config = dict(
    n_layer=11,
    d_model=512,
    n_head=8,
    n_kv_head=8,
    head_dim=64,
    d_mlp=2048,
    vocab_size=8192,
    activation='tanh_gelu',
    norm='layernorm',
    norm_place='pre',
    norm_eps=1e-06,
    positions='learned',
    qk_norm=False,
    attn_scale=0.125,
    bias='all',
    tie_embeddings=False,
    parallel_block=False,
    init='orth',
    init_std_qkv=0.0221,
    init_std_o=0.0,
    init_std_up=0.0221,
    init_std_down=0.0,
    optimizer='adamw',
    lr=0.000655,
    lr_mult_o=0.783,
    beta1=0.9,
    beta2=0.99,
    lr_head=0.00594,
    grad_clip=2.0,
    warmup_steps=448,
    schedule='wsd',
    decay_fraction=0.313,
    decay_shape='pow',
    final_lr_fraction=0.0,
    batch_tokens=131072,
    seq_len=1024,
    doc_mask=True,
    train_tokens=900600000,
    steps=6872,
    dataset='wikipedia_en',
)
MLP neurons of a small language model. Each row is named by its layer, matrix (down: output weights) and neuron, and shows model dimensions 389-484. Each number is 128 + 32 x the weight over its row's rms, rounded and kept within 0 to 255. Numbers have three digits each.
A block is one neuron, or neurons of one layer that tend to fire together. After each block is what it responds to, as a language model described it from the Wikipedia text at the highest values.

L4.down486:170119111133109156096122115093102121094188068126165150165050118133129041154097147167076106129174087060133124152133103117110172149175138056125133090090071120108126120146179094215134101164151120134143104086105089179143120153147159156141131141186096120149152140149139095123093092076074179111
L4.down673:117142110092175120105124084133189169156126097147152082090081143045115120159160136154119145130144135174082116171099119079154166142210106131115085126112109111152151117116170111141073116134175084097128178140130120100103124167164191138119169124145052113138144147162148157099110112134140130099
Description: Later words of proper names. First word-piece of a later word in a multi-word proper name or title, e.g. Tel Av(iv), Mount Sur(ibachi), World War, Ministry of Foreign.

L5.down495:147080132121116180108116097045081113143131098117146163080136136178154142105105195125094123085154120096148152136074124137162135135147145119150133111150145166155127081165189132187081123115162160102109105179129137142077117122115082194188119072154086159105139235111157175131140135197128181092
L5.down525:150124174140120132134111000157183129137207151186134126125107122095167066145124148075116167146092087157139093142061125118129128161150187091184071087188197071122133115146129160092121102112073221138148114101151106174107146120156134124152117196119118093174111062132153067148083187090087106113
L5.down1930:169139128096141096114137120121064181122146126148152111116193139108113155070104107129073154149136114162104117083104111125167124086157108117162171078110097103106147145134152077182129125153150126057110131095160078066133141114143137134046111119107147194084124114155145145094163161046146111221
L5.down1958:104193158158185140121093044158172147109173088117052153123135116142126176101139134121122130134126156121103081129132087103097197095166154127163097136115142129157150109136171139114138136085119119083130065135133085127190123125130113085165135186115063128100078151144118118102089179191147159101
Description: Heading-closing equals signs. The first = of the closing == or === that ends a wiki section heading (Early life==, History==, South America===), and the hyphen inside compounds (sub-Saharan, low-power).

L4.down1898:144103181184140133116137162102091155128112133171159136124143144080091083166102168090055128141164100093134121174199146104141099087133123141160086103164096125095145145091150143119102100150122103171117122114174065127107160114146177134144124109130182098107172140179164157123131118107085127144
L4.down1930:170131163127165153044124166087078177101165160135178122129182126085137167088134179175161128123128090107147143180179142108192084106143058123155141090107163085134171094110103060159090117186120142154115153154146126125163111136111075110080124047195094179019093132188162099098134197098125079177
Description: Word-final inflectional suffixes. Word-final suffix pieces completing a noun or verb, mostly plural or third-person "s" (correspond-s, collection-s, dress-es), plus unit endings like sq mi, km.

L4.down739:118153167167129106160115084129121161157125118060149132139113091115125143070122145147104154118198111109143144120139084083099116118149156070107136171124120095141190203080081094117097115113125091089171169087116184117118133093158151138200122130094163149106141159193121130111157150157076133168
L4.down921:161110157109162120130134163146072152132175178127032108118088148100169101163100114135146069173147176108157107176135112104131097103126166163111103154131106121029143132081131199127127106118150115100121117115126100145159166076085067081171153112129115143101175138104103119127097135189101114166
Description: Relative pronouns after commas. Relative pronouns opening a clause right after a comma that ends a named noun phrase, such as ", which", ", who", ", where".

L7.down221:125062160137097129172088123108120170138110128064119103121186082172122117097102119127120133162099090125161099154126146075100079134135170085114062105140107168094152090157134118113155112140102102165140078107193106135134145166135166070150132105187091092116132077187131125131098133146145147127
L7.down601:104128102098116080182125137088141110150156133163121188074206143140055135117187150076109157096147115078092189133119113096130123096110183118148095154156147175148148158126111124111074099146150097156084090153158127137155117102123187135144177078146079138079144126162118103087152101136111089121
L7.down945:133115121149156129128141118139131146166114135111208175107126191100062074092172145103140105106139100120101080119146157143166125139140111124171117121160135207102051146074097181196163143152139071095099127089114139076136124145126164144126144084115147121125145109172130126095118125134115166055
L7.down983:119119144147140148099124169115163112194099146114097112143105139168134101116125171160164083150162138131077128129069095070181066195028091102129112123158124133105161192100148086123175119147102092139119125152138049096126099136194148156112162160159051133147139159147134129141134064112170159086
L7.down1515:095121108097078104155158078083138133080138123091142092173135136141101178107176132077143078154131151204119137143156170147081128132098118137052083114166157129145083122175130126101172074083082108129139100108154116134135129139074151139124133103134193158097149138043116110090154187088152100116
L7.down1586:179113071119157112108112107135110119150092176183143119136140113109120150105104108103120130118140171081083135107151148150129139123127106096140107106121130141104108112104176128058123145153152140115119125151132164096110148107129132137138179110100163170115125125100126113147108106160122139146
L7.down1837:161092083071136201145154136175092123114098113112131172116135085101156097093116114130112163128149135114121096132121120121163087096141108165097111110137097138148160188152130167153110081158128111159120090123124155135156131137128123158148134093137139132134141162144162130187094128102099093091
L7.down1953:052083107108116147161121122057138152127090116142105167116120108141117129093116219170113166093125096133120115161098194090142113095103140117114090116110084134131117113142121081133198144141179140154134108142151080121139143179164169142085206141174095085089136092199152112080113181128174127043
Description: Plural noun endings. Plural suffixes or head nouns closing a noun phrase, often after quantifiers like many, several or a number of, as in park-s, puzzl-es, prison-ers.

L4.down867:065153130110093159099186071184188113124179087139097111113130117132115124109137104128070128133085112113164143130119142097120138177110172049169096083146142150156152126114131113226108118103121146134171111139034106116131143122164072191096172109095102066139082073199142156094114147155112119109
L4.down882:041161140109117131117125140137122101163131115099111131151102127116176126141149101137088048096058110106143121095146132087083141194129128132112114128112164163148145104135136153136168095089123164148192110167116103149122139157166104115155181164109119111168188096157099100166107114165136172125
Description: Opening punctuation before asides. Opening parentheses and quotation marks (sometimes colons or equals signs) that start an aside, gloss or quote mid-sentence, e.g. "heavy (full", "footballer (born", "as "forced".

L5.down207:115082096129095166190132095104105091161108189151171176112123112169110183099101069079159161154174137138138129056171150080102067194100140150104125112077167106112105140116132135113149133106105132151147145158182192112077113131088124129124148108067200113141128099095110125119187193195152128119
L5.down1119:189144099092126129100129179120088152132062085104151117099155133138107147108097102130087117125187075141127150131114139122136080139136098099111104106085136075146165145186171112151114134094166146171106140079144076108092064081135185148067134070176191090109155114129108179114126122147080136120
L5.down1180:155103128175158126202106111157119157133094142115132106147208103161157132110134095111085115105101111126119114132177129031123128120175146104050057171114133108133141151149106129106097129131118139170168078140118149104116068072149099128106114156098133097142134146127110094155097127149087109118
L5.down1434:154150170075161074139113120110161132135067163152187113114083140127132157129136058074095085141120139087143146129154167106157105106072159140137087103097163103175126106205052112118078132068137164175155115101146131152129067125079117134106141144137153121133189134132167134153139134116089131128
Description: US state and place names. Final token of US state or place names, often after a city and comma, e.g. Massachusetts, New York, California; also year digits (1927) and -n demonym endings.

L5.down12:076124135165087191118133138141130124172104089076135130074107144107127136077183080131140063108145109108156138126093152058143085141114094147119122110134184114197106144162146079108139141173122095125191157074120142151099239146117108099178133097139099086117127143134118113176157164124063131129
L5.down1058:115114097134140109127166147145198140133120131094098166157127172096108182113126152111083085161127130169132111156141110122138088076125091123102095151177156172131047084144186131105196085101156098064066198140138114191082165156140172140107104078111133066098164196102150136147185135104158137096
L5.down1827:130112113150159113071103111075109103153131141169146174121135138158131143112116067086164150095110095175189115196119093094088122183102177144133147147135158085097152130162132193112135124179115166124154132140124193103050178112115096033119108106127128117192143174094162187140118120123122091075
L5.down1998:150151151190096132154150154141182173124084086154163117056204145130209144055159102113158134158146111113169099098153141097098111169126125188105105120154158130108107109116120225121169126121090080136098088160159145194116123109146129164151147080105135132108070152076129066122087121163112115081
Description: Relative clause openers. Words starting a new clause after a noun phrase, mostly which or who right after a comma (a few it, has, but).

L7.down300:098070162127069122091134123146132122101190092168143158123118119165113133084104173129123119133072086087148147152131143106102130127119108100105144106138120103154102096114136138077144084181165095144177140122156100133127136126087154154130114092087098099175135118081152129124116138115125128139
L7.down1093:138080120146144105122155115099121156111135087090161140052148111110092121116140094211185112095143159141144129179153178164123153059187141128109116113114108181158094160103109200073146095154133097144067141133142075114109145125167156171145110082128180145100163183111151060133105148187119146165
L7.down1156:132080146132099101116198112085197100112128109137109114162130140126072113108153103130153114076146136167106138198147139141140077154051130107101141111133116132085135170095117147079089120124178140178152145109131135070103059123165106122091155144114121126111152102160098160126077094129146139153
L7.down1159:116090116123141125129114078163140182094076128132111112175107133112197059123089089157143129139055121158131174127092080089133197130150191105044193099153127112118180137118113134179110098053108103133112075101128117123086128099145098147129068175113075116109137180139131114137135100129151108118
L7.down1273:032138126115172140103148072117129148151094120128104151121132112100147163092126170139083114098113143120107127136093120096137108101120142136104117161132126115179113184105124162154144068141128062144208112147141154104130167139091168088110149118145115128080143147127168068096130186103136131150
L7.down1339:142150119157177106162125068118139153146153193135114126129149089187121097114150094126113147119155117156119064102154139121128151101176158156161054169154168146085155120108130126116148134163105119144149124089153200126169157092113180107097098181093166111075128155142097128157129146115139153102
L7.down1764:128197131097091108133147127092115168128144070149149121140142088133077120082119128233138143158162171109157108139117053141165144068105081129153148145117157092144151131143115100123119100134119110112095150106147157140164139143147146133076112095131127155067093133073124149138147071109155120156
L7.down1955:112046130103144159123094085161084134152175153097156133099193144111124121160107145144147163163156187121148134123172137115140108115075172131124166155140104122142118175099127139145124167142057097108166065142123206067092143121176089099056101100113098099136121128162131139149137138088104112189
Description: Parenthetical after noun phrase. Opening parentheses, sometimes commas or hyphens, right after a noun or name that ends a phrase, e.g. "corn syrup (HFCS", "Dr (afterwards", "Vian (1985".

L5.down566:135150093100115119106088120115138116163095175136122105158148059169175167131153127191076137143103163087159105125108154078175087111088089089153104145169155116137100170095190108139120130099084170149117163133116141127193128187111157099141160168151143166086143090085122119136174199112081090160
L5.down875:115125120073111123094108103060080125150122159119064115162171118138102161120083117160147147134176129187095150163189133150196141176098128153172105102105110157162151144080183097098164086102146170149175131163133158124130109158093126086088088124162116133106140138119154103119080126143163132097
L5.down1065:071132173081040103100140069109123094132072171123158140136153132121124114146161140128207160097116163140128141056220158141144144172108149113127137104170149149164119138080129148100112118111070115134140095181143088160109077105110139126150141132130138147137169153093088129153078175110104121114
L5.down1314:144133182136093090131127095133141164148106084091084116138137135146071111179118188150093064089074126083153182123154137132188076177105159164145089104131116117102214145069198151103104109113067146168076120100113069134115154155162089109127148126184144058136134140102063180120114158157077118105
Description: Plural nouns for people. Plural nouns naming groups of people, or their plural suffix, often after a number or quantifier, such as children, students, officers, employees, programmers.

L7.down186:151113098159160115095144067106128071118119087112147167077110112165142097176106112122133102115158168136127115169133127089152155158104120087155091159113159116148122130117191105043034112159150139136075180066129150130130140102086126122086174102157141139101143133174118132141134058118124106182
L7.down363:151172077137104096169109116135096129126121132119079121163161120123138104150136133158155083102145120140130116105114104114121149152115154109130065134168139104117110154130133136065082137134087128091131073162105117087178120164091151149132121176113079131161085163140118102074192055117149068101
L7.down566:101182186083108131126134113097139153139098161125199131082104173137121112154137183098129115093117139122144138150131130086108133145082132135081077172167157096103178159140137217095061112180144093096100139130168080155105162113094170059117117174116138092146113106174141089176126122161140140107
L7.down714:191125150096178138095122092118123133135091102175080107145148131107154168131136152120141134122107059116095111119112179124119149085140114101109062126146060102098163151169120160122121159138165112148131110123140123093167099171122141095161151170154200144143126087213100111106094170182162128078
L7.down717:118136132088174107102174087140088087145102173117114167186089118118097101070136132131178113135148147101070169118137152067108125122102149130134115146147149113090137122115122128051159119098084134113112137120141208084113136136159141169150102159104151159068177167111130116206126138150151094130
L7.down734:161064100166125090095107136157157108069132169096126150197124130159122135078080129127098080183150132143172128132099101171134107082192085137121110126170117132124174124124123090107086099086129102114146160097126132143146210111142121149071107109143097111129095116109162114158152095132149114144
L7.down1538:190158129141171142139107143077159175173114127147160092115099144115201096150133142090154056159135165166125061175128147093188133133117170114112092141146107123111116107159143075099091137140175130087165144166136103126136146115111110131032054191062141106107112120126154111103108179069178124134
L7.down1703:134126135082092136098181108154131142139164125105160140142099106139075076113123146114117050137161139124086147094121199137154142083145139185154116109139095113136119038133155121089115127091115133085119174120134139114132141075116144169126123036171124099121105219161115137132120148123125146123
Description: Inside multi-word proper names. Interior tokens of multi-word institution and place names, often of in University of, plus York in New York, Angeles, and mid-name word pieces.

L7.down547:164136104133131107148199183169160132081110062109148105109064093138175170060123122122067127164167125162128064093142148097186136103113093174135120133144165136097121137096140152140126131133137111104133164164135163083144112190151107089193156134151130107133111178139132187197125110124137155130
L7.down802:120119107178117148141129162095118093100159115143168132123137172113106097134130123148101121193100140138147084119120127102119108088105138110088081110118203166084118087111132165174165101085158076039122133127098089071113151100127211115127089103130098126126139162159134163138151188166129117135
L7.down818:125168100068105123084147111171132170091150107113142080141115149115137092116108201120061158076130163139166154089131116133140125158173167126149116135102146078113131146062074142114121090147051113134142084180157126148184134130118097182143149123118121144122157128083142131079076159056116133116
L7.down1206:150141090140031185108129171158167137141074061159155103083112125183120148117161134116145140139163138097175150095128154103139159142149208135111105138112153176161127154102131214029127149096136110150060165089170141135141092140155099141148135123143186098129151168134052159144079106159150148089
L7.down1550:085110106119134091101141144128169107140169152123104085188175089102047085111113143087164109104149166069131138122176090149082148152115116162175125120156156096174104090107139152083160148106119077152139126138126111113107084134155207136094109159108181091145116172103167194064084108164045108167
L7.down1751:123170125110167121131072078113091149189085142231141222081087120121099139135129170073163082142146147110102131151145158129138134163136146121094084142120147173139107184130189184117129173096120147068099093172102113093159160152166124137154102149137152101154118135097090083128176163189168094131
L7.down1875:139157116157097156115136141122135138167167122117169137103102121111150130149148136134121083171107093163187118125134114101102202113120122215098123111171153145129127078116123137066090134099131114134122086100171169126136182115133149059146098153080149117115158167132139123096069145144162104109
L7.down1976:159103108141089163145166179178133129103135102076163128165149136101147126075141109101079156149158105177167089145118097200150196113119030190081077154113087141095129177101193047112143102165136134084104070121150154203134155118137079126158070119133172115104137134113161187075104161151138135167
Description: Clause-opening subject pronouns. Relative pronouns and subject pronouns that open a new clause, usually after a comma or conjunction, such as ", which said", "that included", "while he was".